Part of a small language model's weights.
Size: 4 heads of 64 (2 for keys and values), MLP 1024 tanh GELU, vocabulary 1496, 8.39M parameters.
Architecture: biases, tied embeddings, normalized queries and keys.
Training: a variant of Adam for these matrices, 350M tokens.
MLP neurons of a small language model. Each row is named by its layer, matrix (up: input weights; down: output weights) and neuron, and shows model dimensions 64-191. Each number is 128 + 24 x the weight over its row's rms, rounded and kept within 0 to 255.
Before each neuron's rows, "fires on" lists the tokens most often at its 100 highest values on Wikipedia text that the model never trained on.

fires on: "or", "in", "l", "ph", "o", "c"
L2.up721 [125 152 122 176 157 135 116 143 149  96 142  95 130 137 128 167 177 115 133 108 128 126 125 113 123 129 103 108 118 124 111 157 135 135 123  95 165  96  94 163 106 140 105 160 118 115 122 106 131 130 136 140 125 109 115 145 139 126 131 136  59 117 157 121 107 205 135 127 119 131 101 126 136 155 136 101 131 114 129  93 101 140 137 119 116 161  89 154  92 189 138  69 137 127 112 137 118 106 115 128 134 143 166 178 126 162 170 123 144 137 171 103 169 106 161 143 144 143 117 154 154 155 103  74 138 108 137 131]
L2.down721 [162 154 116 204 141 167 178  90  94 144 108 114 172 133 166 114 124 141 119 119 126 121  97 147 142 168 112 108 136 125 141 154 123 129 148 139 122 126 114 136 118 166 126 117  89 155 130 122  91 134 100 181 126 109  88 150 120 125  91 126 139 124 158  77 113  64 140 138  85 117  86 145 179 123 138 170 184  78 135 100 147 115 120 109 138 116 159 130 135 144 129 134 129  82 144 114 159 132 145 142 146 136 132 121 105  94 103 144 174 143 123 137 134 138 117 105 107 108 161 174 154 154 171 137 118  65 129 156]

fires on: "l", " im", " ex", "em"
L4.up393 [110 119 128 149 148 127 129 110  97 159 167 116 151 183 137 132 135  89 139 180 127 167 121 151 137 107 149 115 128 117  84 169 137 123 127  93 142 130  65 137 115 179 135 107 151 104 123 102 120 131 130 115 100  86 135 103 129  90 137 124 100  91 126 164  80 181 111 133 133 130 136 117 128 173 123 124 162 136  93 114  94 131 131 107 128 156 144 180 134 105 143 122 141 169 137  94 151 113 152 118 164 121 127 108  95 133 142 139 178 149 107 105 132 156 116 105 156 127 115 151 137 127 150 102 142 133 154 135]
L4.down393 [148 127 116 135 117 129 107 164 134 133 132 155 131 105 104 121 126 126 121  78 114 112 115 119 134  53 129 134 134 104 124 114 127 124 161 126 120 100 125 133 146 114 156 139 130 139  55 151 128 127 132 128 146 124  74 133 142 177  86 139  97 109 184  68 160 131 137 123 148 164 168 104 142 104 167 152 134 127 146 150 159 114 168 125 170  86 156  86 151  97 137 176 112 153 148 132 107 115 110 144 118 119 114 123 139 154 123 170 112 154 165 148 152 115 122  78 146 106 115 117 123  83 147 146 139 128 145 136]

fires on: "it", "ar", "at", "ad", "t", "or"
L7.up798 [144 196  83 138 165  99 168 151 121 148  92 132 106  85 143 119  96 132 165  88 150  86 129 131 112 169 108 123 115 126 145 149 140 138 102 152 126 106 133 167  84  78 134 162 145 126 156 151 132 164 111 129 121 140 100 106 159 126 170 143 104 133 121 146 131 140 118 145  81 116  91 148 174 126 122 143 125 102 133  95 154 152 123 149 115 135 103 146 162 114 169 115 158 124 131 119 140  95 122 118 121 180 139 118  91 159 116 110 141  99 103  55 102 120  99 122 112 144 151 124 186  85  88 138 146 142 149 128]
L7.down798 [120 125 125 138 101 121 132 124 128 145 148 144 113 145 108 110 119 123 146 147 135 136 126 102 179 122 113 133  98 156 152 109 124 108  80 155 134 171 148 140 132 150 118 115 128 114 128 151  92 133 119 166 141  89 140 137 144 108 185 136 128 107 167 144 123 149 152 104 120 132 118 169 126 149 125 107 134 175  95  87 122 129 170 137 107 121  91 150 168 157 143  63  86 108 151 165 137 180  97 146 114 147  72 129 161 119 146 140 130 154 114 148 117 139 118 109 154 151 122 137 163 149 128  84 147 116  71  88]

fires on: "al", " 18", "an", "in", " 19"
L6.up748 [100 135 126 168 150 169 139 121 128 102 166 118 108 129 132 124 124  92 107 105 143 139 158 137 132 130 146 125 121 129 130 171 117 136 128 107 147 152 118 164 124 104 115 150 101 132 174 149 133 126 106 115  90 118 131 133 109 104 102 141 167 162 140 156 120 133  97 120 120 132  96 137 159 124 107  79 118  89 105 115 132 120 135 157 111 109 178 118  89 139 152 157 156 133 114 136 131 115 117 142 137 143 120 184 137 202  93  94 130 128 120 130 135 107 141 152 120 182  85 112  98 107 117 111 130 131 131  59]
L6.down748 [128 134 129 138 103 151 137 134  98 184 102 114 137 151 143 134 112 123 141 140 153 132 104  83 120 137 132 124 142 133 110 118 141  85 146 122 128 169 106 121 127 108 112 148 137 137 167 125 142 132 102 172  99 127 140 105 105 146 139  88 146 116 141 121  69 136 138 136 172 144 102 120 129 181 109 125 150 120 128 167 111  89 133 148 154 112 116 159 100 123 106 163 124 126  69 109 124 134 148 109 142  89 139 122 129 132 133 155 132  91 102  97 115 169 150 121 147  93 128 129 124 128 221 166 140 107 124 106]

fires on: "an", "o", "in", "u", "ven"
L2.up263 [139 163 124 139 125 133 106 172 135 103 163 112 136 116 128 144 121 127  99 109 150 118 131 134 113 135 139  93 138 136  91 127 108 155 171 142 156 129 106 142 138 108 139 170 126 130 185 121 137 149 103 126  97 136 131 129 142 132 110  79 147 137 128 169 100 158 122 152 146 153  93 115 143  84  99 111 152 109 121 135 131 135 132 123  83 111 140 112 124 178 120 146 162 141 151  80 151 115 138 105 133 173 123 185 139 204  98 131 110 104 140 137 125 130 132 168 150 128  76 129 120 117  85 138 136 163 100  85]
L2.down263 [141 111 117 157 113 138 123 139 161 129 117 176 104 131 105 157 106 141 120  81 109 163 131 165 117 169 132 128 117 114 146 142 138 145 120 127  97  99 110 155 133 116 139 122 127 102 143  98  87 115 109 135  94 123 159 109 147 127  91 120  92 114 141 110  92 125 123  90 187 114 154  78  94 184 118 117 144 149 129  99 108 106 102 152 116 106 143 190 116 121 145 143 131 152 147 103  72 112 108 140 164 118 154 106 128 134  96 168 112 145 154 177 105 159  99 105 194  84 112 125 143 145 123 118 126 157 136 131]

fires on: ",", " rel", " pr", " including", "g", "om"
L2.up34 [125 127 132 127 128 129 118 144  97 182 146 120 135 121 176 173 151  62 155 133 145 125 134 125 115 138 134  88 136 108 143 131 132 133 169 154 127 150  81 110 149 141 108 129 147 106 110  98 140 150 121 153  84 171 105 117 130 104 127 121 140 106 123 148 121 163 126 117 110  67 104 117  94 135 133 144 133 178 137 144 112 183 138 140 120 162  95 155 100 117 164 127 126  71 125 123  80 108 122 135 146 178 116 170  96 155 120  84 149 105 124 138 175  95 168 134 131 151 114 160 114 182 179 134 131 161 135 141]
L2.down34 [116 164 154 115 152 147 113 134 167 103 111 126 157 114 120 108 119 117 127 118 124  95 128 144 154 153  96 146 134  97 128  79 125 150 122 150 102 138 118 121 140 135  85 147 141 118 118  98  98 150 123 123 119 113 168 114 121 173 128  99 144 106 185 169 101 175 142 127 104 100 184 119 153 125 128 106 109 111  83 121 136 103 145 170 115 124 147 141 183 148 149 125 113 125 131 124 102 112 135 109 139 139  92  74 128  97 135 143 157 116 124 125 123 135 102 117 115 121 169 159 140 147  97 123 147 134 148 112]

fires on: " of", "u", "ong", "in", ":", "ed"
L6.up386 [129 123 127 109 115 137  85 165 140 111 121  88 114 118 146 135 117 101 122 144 158 119 112 154 103 173 112  98 165 117 121  82  87 168 199 136 141  85 106 155 127 128  99 145 133 155 130 124 148 173 154 124 153 142  78 139 148 132 123 103 130 142 182 120 107 137 117 144  94  87 122  95 120 112 130  90 159  99 116 104 165  89 117 110 119 119 132 173 131 153 109 124 134 108 141 123 126 101 139 117  81 132 108 157 108 125  98 117 117 126 144 148 163 134  80 143 111 129  77 139 151 153 107 130 134 149 120 105]
L6.down386 [129 116 129 133 132 136 112 122 124 135 121 134 104 124 120 114 130 155 114 116 143 102 128 139 122 153 147 163 114 125 130 155 137 130 137 128 142  95 151 138 108 127 126 135 134 111 128 141 130 121 137 133 129 139 134 134 154 143 146 155 136 137 138 141 121 138 112 120  92 123 113 113  91 104 113 137 132 118 137 118 134  20   0 127 137 140 139 120 117 115 131 135 142 124 124 125 129 106 139 129 123 126 138  96 131 131 131 122 140 135 139  95 111 134 121 157 127 104 123 141 141 130 107 120 142 151 126 137]

fires on: "\n", " in"
L6.up757 [108 137  86 113 137 137 113 171 167 143 173 115 195 131 107 126  87 155 146 161  77 166 116 103 126  97 124 128 170 121 109 170 143  95 147 132 119 106 115 133 132 101 119 147 109 118 143 102 176 132  95 143 137  98  99 136 131 126 123 109 115 143 169 142 126 132  92  92 137 150 115 119 171 105 143 114 112 155 153 138 141 153 128 130 132 149 163 112 151 138 137 125 128  91 155  83 109 105 119 133 176 121 142 166 112 136 101 116 113 154 105 133 127 155 105 108 101 131 108 114 107 162 144 104 113 148 174 106]
L6.down757 [164 162 110 118 121 147 142 107 103 184  90 173 138 154  87 170 162 157 101 163 146  85 131 135 136  67 119  98  83 130 125 108 144 136 156 119 131  78 118 115 147 123 152 106 154 122 123 141 122 135 179 124 112 112 111 116 114 123 128 158 170 126 140 144 125 105 157 160  90 140  94 128 149 123 134 145 134 125 133 125 132 127  87 132 105 166 113 158 154 152 129 138 141 155 123 138 146 143 124 157  83 159 128 117 142 146 154 121 142 124 123 134 157  89 108 109 144 147 146 145 153 150 108 101 153 119 126 115]

fires on: "es", " is", " t", " p"
L6.up359 [137 154 138 132 116  96 121 120 136 182 132 127 121 116 105 166 111 160  87 133 100 131 145  94  95 121  96 116 107 141 100 107 120 155  88 135 145 126 109 124 149  61 134 105 145 125 134  85 170 126  91  82 118 163  72 119 129 189 139 130 117 144 110 134 126 141 122 130 124 114 153 106 125 116 147 121 139 106 125  63 116 126 171 145 113 129 111 133 158 113 113 100 153  83 132  82 117  99  83 100 129 124 119 130  89 125 118 135 127 104 112 121  98 136 132 101 113  86  95 164 125 142 148 145 115 119 127 112]
L6.down359 [139  75 131 158  96  91 145 133 133 119 152 114 133 108 109 158 110 129 150 113 161 125  97 144 111 159 124 156 120  98 172 118 177 127 156 111  56 155 159 134 100 144 137 117 125 146 121 103 104 115 164 130 141 165 146 126 115 119 179 172 142 132 147 141 143 135  75 154 117 132 125  95 127  92 137 147 160 148 129 157 120 167 122 101 157 141 146 150 148 136 134 141 137 170 144 119 157 131 100 101 150  84 145 134 137 142 154 119 124 126 111 117  99 162 130  94 143  86 164 112 123  78 172 141 153 137 103 136]

fires on: "u", " on", "id", " in", "he", "\n"
L2.up319 [123 149 115 157 141 161  98 161  98 142 159 104 103 134 124 112  74 110 139  65 162 125 104 107 123 131 101 104 144 131 120 151 113 127 163 138 155 145 108 117 132 133 134  97 103 106 117 119 106 150 144 109 125  89 124 175 131 140 128 103 157 156 135 183 113 146  97 114 154 131  77 149  98 139 129  97  97  68 111 134 130 111 113 136 103 101 137 142 173 181 145 148 137 113 154 108 106 128 116 139 110 118 165 140 135 140 167 131 102 139  88 107  92 153 119 119 139 111 152 119 191 175 142 163 129 143 156 100]
L2.down319 [127 129 149 112 130 120 159 139  96 166 143 131 111 130 162 109 143 161 116 142 139 138  79 117 117  83  72 144 100 155 119 154 163 119 145 128 129 153 138 172 164 140 157 115 123 122 141 147 148  89 162 110  94 139  96 129 139 137 113 150 149 126 153 120 130  97 129 129 146 105  97 162 140 103 100 154 145 139 103 134 150 156  66 129 126 111 139 124 143 103 113 118 117 150 126 147 131 126 144 133 131 136 117 105 114 112 125 125 124  88 176 117 148 128 136 169 147 128 135 119 143  90 149 111 107 133 107 159]

fires on: " co", "e", " Co", "o", " re", " l"
L7.up482 [152 113 102  98 151 183  91 120 164 146 171 126 106 127  83  91 113 149 131  79 164 123  94 100 124 148 100 133 116 156  94 140  87 133 138  99 102  94 126 128 119 135 136 127 153 130 150 124 150 144 126  83 111 116 131  80 120 135 128 131 165 184 158 121  95 159 120 156 151 133 123 140 133 105 129 118 132 131 143 121 138 117 112 104  96 149 122 149 135 118 108 116 137 143 134 123 130  58 130 135 171 139 143 145 156 133 166 100 112 119 100 127 139 166 103 105 128 131 106 131 118 155 113 157 135 130 150  74]
L7.down482 [139 148 118 134 148 157  90 107 156 113 175 145 127 140  98 139 144 116 127 175 106  98  84 134 129  77 151 106 142 114 125 116 115  75 189 131 102 114 133 113  39 151 128  98 166 135 124 161 124  98 125 154 137  93 119 131 107 110 132 120  82 144 107 115 153 150 100 159 161 154 117 134 124 138 150 140 136 142 105 133 202  83 148 111 145 122 111 154 114 109  95 181 127 125 132 167  76 106 143 127 118 142 150 139  89 158 131 127 131 141 138 139 154 133 125 147 167 121 121 127 144 111 161 123  99 123  97 129]

fires on: "os", "res", "at", "ad"
L7.up906 [120 153 109 148 149  99 182 220 129 163 111  99 139 129 178 135  95 117 133 121 127 139 170 111 113 136 103 137  68 165 125 123 155 135 116 144  95 131 144 131 131  53 121 134 134 108 157 126 119 137 133  90 100 124 124 124 122 160 147 130  96 118 118 149 112 115 168 125 104 155 103 123 137 112 150 124 103  89 128  74 134 122 171 124 129 110 134 110 139  96 131 111 149  71 173 119 128 120 143 115 156 148 156 110 145 147 156 124 135  97 141 166 126 119 127 142 123 152 122 143 158 127 108 127 113 127 106 127]
L7.down906 [168 136 139 150 107 110 157 108 114 103 154 106 139  92 164 101 110 160 131 111 127 116 171 131 134 169 105 158 109 100  96 155 150 131 112 107 122 139 118 140  82 136 150 122 118 130  84 143 102 121 166 159 160 150 126 144 159  97 124 135 104 152 135 102 127  99  72 152 105 103 119 161 154 132 174 145 152 140 129 135 140 135 109 104 167 120 122 113 164  92 183  81 145  92 143 167 186 118 148 137  70  96 128 125 143 134 135 118 124 140 122  83 164 137 131 131  93 146 118 122 145 125 166 130 119 113 122 102]

fires on: " pro", "\n", "-", "ro", " in", " trans"
L6.up726 [102 138 169 146 143 131 156 159 158 153 120 136 141 145 128 127 172 112 134 128 132 127 111  51  99 119 119 120  95 145  94  96 115  86 126 145 104 118 108 116 148  80 102 116 150 109 127  91 151  91 154 139 100 123 125 125 133 135 182 142 151 113 102 136  95 144 106 106 165 148 155 109 112 101 140 100 214 139 158 164 140 161 107 159 157 151 101 143 112 149 116 143 131  93 140  71 132 107 126 117 182 122 110 129 106 120  97 125 115 136 126  94 120 106 107 114 141 128 136 112 119 138 136 110  91 181 128  92]
L6.down726 [135 117 123 109 128 109 116 104 114 164 115 142 127 162 118 129  91 100 144 141 127  97 112 158 189  44 116 133 118 129 134  98 125 142 149 163 123 110 116 127 158 133 135 110 134 149 122 142 108 122 107 143 149 147 125 125 145 153 149 152  98 106 151 115 159 155 154 133 165 129 140 127  92 157  87 128 123 133 126  96 127 127   3 137 180 135 135 116 142 126 136 114 134 134 107 116 149 168 100 160  80 173 128 106 157 110 145 141  99 115 102 125 177 142 129 134 125 134 157 112 130 105 146 110 112 103 111  99]

fires on: " for", " of", "in", "ian", " in", "os"
L4.up256 [ 99 152  76 158 146  96 150 180 133 143 136 164 163 124 146  98 127  89 118 121 135 145 117 136 149 136 154 103 120 106 154 158 114 137 171 119 168 153  95 135 112 127 109 144 123 103 117  91  90 154 120 110  94 119 112 148 110 187 103 108 140 159 151 106 123 147 136  83 144 155  97  73 159  91 159  94 121 152 117 127 123 122 126 124  72 140 146  99 148 137  99 106 105  87 129 117 127  89 169 120 164 143  90 165 152 120 116 128 131 135 162 139 142 173 149 164 127 120 112 147 141 140 122 100  94 128 131 109]
L4.down256 [171 121  57 130 128 125 147 114 124 170 108 117  94  75 137 155 111  84 141 152 149 114 125 152 159 138 116 145 117 153 158 114 138 111 120 131 139 136  95 119 114 115 153 132 146 130 107 115 140 102 154 149 142 126  96 141 116  92 132 159 158 133 109 150 152 146 137 100  93 152 105 129 182 132  99 100 103 143 163 154 104  77 109 132 167 127 113 107 126 131 112 134 158 106 110 130  87 116 138 112 143 108 127 126 106 110 106 135 118 127 104 160 156 138 122 116 100 181 179 122 168 130 172 146 131 107 126 129]

fires on: "in", " William", "er", "c", "h", " who"
L2.up1 [134 164 149 147 158 124 149 144 107 136 150 132 175 123 152 175 136  95 158 118 128 104 144 123 134 160 124  95  81 143 104 158 150 126 133 138 146 132  92 184  89 106  96 165 138 121 129  97 133 168 132 132 135 112 115  99 100 155 143 104 113 118 167 148 120 178 111  94 122 121 114 140 140 112 151 148 131 167 112 135 135 140 123 140 123 150  93 122 108 144 173 135 131  89 102 144  92 156 113 120 138 175 138 136  91 148 114 101 119 157 142 130 174 140  92 152 106 172  99 135 144 180 123 155 113 117 105  97]
L2.down1 [140 139 149 159 149 122 129 132  80 101 131 116  94 145 126 129 125 142 126 121 140 122  72 147 142 205 141 135 110 148 134 119 159  99 154 125 138 137 121 134 160 142 149 138 173 162 113 134  93 108 141 148 158 113 148 103 145 117 140 168 109 114 168 100 165 149 132 152 116 159 126  60 123  83 136 142 129  59 110 118 139 119 149  92 131 118 152 109 132 148 112 112 123 102  84 121 107  92 131 123 141 168  83 114 126  98 129 110 141 117 105 143 123 120 150 139 177 125 117 106 150 150 147 108 151 141 137 161]

fires on: "a", "ap", "et", "os", "at", "f"
L4.up618 [126  98 129 144  93 161 138 121 140 136 125  79 161 117 107 143 125 112 115  93 158 111 108  88 117 156 100 114  97 179  98 137 127 127 118 143 117 123 160 138 138 114 132  95 143 149 117 121 181 138 104 111 108  93  79 150 125 178 156 133 116 139 145 138 124 115 127 140 139 143 125 119 145  57 129 117 103  72 156 119 155 119 161 116 132  99  78 107 104  82 180 134 132 106 211 100 115 115 120 121 135 114 148  69 125 174 144 102 111 118 152 144  98 154 179 158 109 179  98 169 202 149 108 128 148 153 127  89]
L4.down618 [203 114 140 135 102 136 166 112  74 146  70 121 128 143 144  45 109 134 132 113 163 128 125 114 135 126 128 130 121 164 130 130 139 153 127  86 115 150 131 141 108 103 150 107 114 145 118 118 145 100 114 153 112 126 137 145 176 128 150 130  87 124 136  98 135  58 183 147 144 119 142 116 130 143 108  91 111 139  95 159 146 127 149 121 126 116 146 155 127  97 129 114 119 125 108 140 115 154 143 110  78 167 150  74 131 175 167  68 122 139 135 119 125 123 102 122 128 142 118 113 111 129 126 115 123 126 169  96]

fires on: "\n", " m", "ese", "k", "i"
L7.up953 [135 125 180 170 182 127 132 132 156 132 132 149 125 116  92 137  99  81  80  94  82 122 180 132 160 124 132 152 116 157 107 112 116 145 121 110 115 106 109 156 147 135 157 186 137 123 134  93 134 162 157 162 136 134 113 131 109 150  82 119 146 150 125 156 118  85 142 131 152 136 113 112 119 174 128 132  90 139 170 124 119 116 163 121 109 136 128 140 123  92 147 131 126 111 149  90 123 111 110 109 107  95 145 129 115 134 119 144 113 130 134 132 141 149 119  71 132 169 117 167 150 135 119  89 115 166  80  91]
L7.down953 [139 116 136 179  72  99 143 143 113 132 158 112 123 109 144 117 111 164 111 140 153 135 114 102  80 148 156  87 128 101 132 159 150 114 157 110 138 138 128 122  87 116 118 105 126 144 183 176 109  98 118 125 132 115  94 137 116 174 154  67 155 120 140 111 102 168 101 119 133 114 116 172 121  97 119 100  91 107 114 119 120 134 145 114 159  96 116 116 106  83 141 186 113 118 145 124 148 114  96 151 124  95 180 169 135 124 130 136 148  79 148 124 102  99 169 145 126 128 104  96 121 112 160 180 113  91 169 151]

fires on: "c", "h", "isc", "ric", " following"
L2.up605 [ 77 119 140 139 174 169 106 143 139 129 166 114 188 105 157 161 127 103 141  83 108 169 140 138 150 140 135 110 109 135 158 132 104 104 151 125 153 112 115 130 111 136  87 116 117 130 162 145 120 111 131 106 101 124 129  89 111 149 150 131 112 158  97 141 117 136  83 111 121 131 151 124 106  96 148 136 157 155 147 131 123 124 138 111  90 109  68 100  81 132 151 142 126 116 135 140 130 148 123 125  92 107 112 155 145 164 139 149 120 147 146 101 165 145 154 125 137 134 126 161 141 153 151 137  89 122 120 139]
L2.down605 [119 177 168 151 108 124 128  73 125 144 138 131 147 117 139 138 168 126  90 117 116 101 130 132 155 174 123 130 127 117 111 120 139 156  80 139  98  88 117 144 155 156 136 122 166  97 158 211 124 177 128 121 164  94 131  99 138  97 145 126 102 120 113 146 131 185 164 133  94 112  98 147 124 100 135 145 134 123  87 188 124  99 147 128 127 135 129 142 101 119 150 138 128 125  98 129  87  98 149 102 138 167 130 128 121 104 127 143 157  75 102 101 107  87 152 112 172 166 132 116 136  71  64 147 131 158 130 138]

fires on: "P", "\n", "M", "R", " R"
L4.up999 [ 91 129 135 108 163 174 112 160 106 163 143 120 159 123 131 110 139  83 141 120 114 154 145  73 134 106 150 107 109 125 134 141 121 100 136 156 144 163  78 150 102 137 108 152 143 103 138 129 160 159 134 101 113 130  99 114 100 132 157 188 173 149 115 128 132 159 107 142 164 117 112 127 170 165 130 144 178 112 123 124 101 120 165 178 103 144 114  86 113 152 129 151 109 115 149 101  96 133 128 140 184 122 153 163 125 126 112 132 173 136 139 145 103 108  89 151 128 133 134 115 128 141 181 144  98 149 150 107]
L4.down999 [143 113 120  83 126 155 166 139 114 106  92 158 114 131 122 164 179 127 116 139 127 140  85 137 143   0 162 174 151 113 133 111 147 116 161 134 121 128 162 134 185 111 111 117 121 147 111 127 141 110 151 160 154 146 116 102 124 137 118 113  87 109 110 159 169  93 165 134 149 153 117 134  87 132 146 134 169 148 113 113 168  75 129 148 129 120 113 156 145 152 103 104 118 121  93 126  90 125 139 188  98 122 127  92 114 130 116 134 126 152 138 122 107  62 151 117 153 106 166 134 119 114 180 137 113  72  62 106]

fires on: " to", "l", " em", " ex", " im", "im"
L4.up240 [ 92 159 157 150 117 134 131 151 138 142 150 111 157 150 134 139 109  79 119 116 112 129 155  85 137 121 119 138 128 150 116 177 135 150 132 148 112 156 126 173 127 166 172 155 119 144 156  96 140 137 105 129 108 135 124 103  95 169 202 116 147 137 128 122 103 157 108 140 117  98 143  87 148 170 102 141 151 140 129 119 105 119 131 115 134 166 126  85 160 137 113 139 104 123 140 105 107 104 109 143 184 157 102 137 133 137 102 122 168 121 150 103 101 165 111 112 127 123 166 105 166 180 143 121 133 121 168 141]
L4.down240 [ 78 102 118 131 130  84 140 115 137 113 121 119 122 147 109 130 159 110 127 132 116 138 148 133 105  99 131 166 122  86 110 111 109  87 134 124  72 166 119 123 155 113 107 153 128 104  93 131  88 127 126 152 117 171 145 108 167 173 118  83  94 124 147 120 116 104 119 136 135 122 139 130 123 152 158 150 137 139  97 101 147 171 154 125 122 124 143 110 191 116 125 156 106 161 132 131 124  81 117 174 148 132 127 114 132 135 145  98 100 119 123 171 133 149 124  98 146 121  70 158  55 133 136 116 101 147 150 133]

fires on: "o", "e", " do", " Co"
L2.up1016 [128 124  96 125 125 174 137 167 133 131 162 158 138 176 125 106 133 149  90 148 137 148 107 106  99 103 154 126 168 154 133 132 124 147 158 127 100 144 135 130 111 120 118 151 163 109 171 162 132 131  91  49 116 148 135 129 103 152 109 139  98 156 109 152  94 108 128  99 162  88 115 136 129 127 101 127 135 113 162 123 154  97 133  97  88 106  99 130 103 138 127  88 112 118 148 100 113  85 169  60 134 167 124 126 126 131 105 157 102 122 115  97 140 184  92 102 152 120  89 173  87 140  92 157 146 133 133 104]
L2.down1016 [162 134 119 130 132 126 109 125 117 107 125 125 113 132  96  57 107 177  67 127 101  91  95 142 110 152 142 129 202 115 115 120 119 136 172 146 119 133 151 118 134 131 150  95 166 104 154 136 137  99 102 147 149 122 163 111 115 156  87 160 136 154 131 101 138 116 132 162 138 147 107 120 128 114 128 148 114  91  93 119 170 104 104 141 105  99 123 125 128 125 109 119 143 126 155  81 131  97 152 140 112 136 117 151 135 135 123 136 108 107 145 132  93 167 156 104 143 129 133 166 110 116 163 167 114 125 140 133]

fires on: "id", "g", "p", "ir"
L2.up842 [139 157  94 160 108 147 166 140 182 131 154 105 138 166 134 148 105 110 128 140 134  90 154 125 118 147  82 106  86 135 117 136 127 172 159 129 111  99 131 113 127 107 130 104 178 154  93 124 152 147 110 128  79  93 106 112 123 136 124 122 136 124 120 139 144 143 135 116 117 154 107  95 104 106 122 107 129 101 153 132  95 141 137 140 138 134 107 130 141 125 146 142 111 111 145 155 120 138 144 118 152 162 102 137 141 151 139 118 138 162 143 151 152 113 135 123 139 163 118 132 176 134 112 148  81 121 152 146]
L2.down842 [131 102 127 115 128 131  88 153 142  94 107 130 114  97 108 120 140 151 144 166 133  91 120 138 108 149 109 137 121 161 139  97  81 127 134 143 105 105 152 116 156 145 122 106 128 124 135 146 153 122 136  99 120 129 154 132 131 168  83  89 144 124 129 144  87  77 109 147 125 144 141 103 104 123 133 122  93 115 144  97 154 133 174 121 108 111 123 116 150 104 103 167 135  89 103 102 175  86 130 113 114 116 102 126 151 138 159 114 100 127  80 146 104  74 124 112 143  94  91 154 134 105 123 136 105 103 101 161]

fires on: "g", "im", "c", "h", "ol", "ad"
L2.up827 [102 111 109 175 128 128 152 105 102 111 183 106 126 140 158 144 123  85 159 122 111 162 188 135 134 167 122 102 124 152 132 133 165 143 125 133 125 151 125 131  67 120 105 151 130 119 133  81 116 124 126 153 109 120 102  60 111 167 153 136  82 100 110 129 127 170 146  82 104  82  86 103 144 127 138 131 176 116 104 150  94 129 141 181 128 138 119 125 136 102 165 117 123  55 115 131  99 101 129 131 119 123 113 128 117 188 159  89 108 161 142 131 119 131 158 128 133  88 158 115 200 161 123 110 114 101 111 124]
L2.down827 [160 128  92 114 167 149 115 126 113  87 114 137 131 152  65 127 130  91 124 141 162 152 136 161 150 174 144 191 137 144 133 140 121 159 130 156 128 115 148 166 139 146 105  93 133 206 112 126 117  95 134 156 117 109 183  95 134 124  82 117  90  88 136  80 130 145 117 139 145 141 109 152 126 107 119 130 145 130 119 134 169 107  76  98 136  85 112 125 154 152 126 143  96 109  99 181 130 116 150 127 134 131  84 137 131 118 116 122 109 115 162 142 132  85 109 130 154 132 124 117 147 113 103  84 135 117 164 121]

fires on: "l", "u", "st", "w", "P", "i"
L6.up744 [143 140 143 149 128 136 122 172 118 137 158 118 165 149 100 104 122  90 138 105 144 120 135 110 137 126 116 145 107 141 153 134 116 127 160 135 147 128 109 129 152 129  98 184 113 104 114 103  78 140 154 148 122 115  71 170  86 116 154 110 163 150 115 118 154 165 178 137 147 100 117  94 106 114 141  76 159 138 145 103 110 130 135 141 128 118 150 150 115 147 115  96 175 134 104  98 111 111 119 141 175 126 110 149 114 159  93 148 111 110  89 156 145 124 109 107 164 150 123 110 144 123  73 122 100 142 131 138]
L6.down744 [139 152 161 119 168 129 131  91 133 132 112 126 118 154  88 149  87 119 133 177 152 108 114 111 117 149 108 172 155 140 122 104 116 157 118 116 122 121 118 132 116 131 128 198 118 141  95  96 136 125 153 138 159 107 160 103 147 108 113 104 153 108 125 147 147 169 130 147 103 139 108 129 109 169 124 119 113 107 107 121 156 155 141  65 169 135 130 117 166 118 136 135 129 129 123 123 139 135  83 171 101 140 129 116 136  83 124 124 172 147 128 140 121  94  92 181 113 127 121 164 125 120 140 146  91  81 101 141]

fires on: "g", "ill", "i", "u", "oun", "ian"
L2.up100 [ 78 106 152 144 176 116 144 178 119 183 112 112 117 157 174 128 111 109 134 124 141 149 127  83 154 123 145 133  78 109 127 144 130 144 118 116 155 114 149 159 128 129 104 140 125  89 125 131  79 123 137 140  96 128 105 146  90 135 127 136 153 123 114 131 142 141 124  87 128 131 110  38 135 141 115 112 159 105 122 134  93 147 142 138  72 146 180 137  99 138 128 139 181 112 108 152 102 132 137 135 168 146 126 140 120 144 105 113 129 145 131 146 134 129 139 149 149 190 121 171 160 114 126 143 135 125 139 100]
L2.down100 [151 105 173 129 131 135 134 142  74 166 108 135 108 122 153 148 135 124 142 120 111 130 133 133 132  87 130 176 157 111 151 141 162 115 148 130 123 147 140 108 117  86 125 145 188  90 147 112 138 147 180 148 111 106 110 124 128 105 115 147 120 115  90 149 154 109 106 132 135 162 137 115 184 109 127 139 128 136 101 115 160 145 126 139 119 126 117 119 139 140 132 107 104  90 127  93 121 171 123 161 124 172 151 142 136 115 150  97 117 125 156 127  96 140 131 139 110  94 186 141 122  81 105 133 138 133  90 142]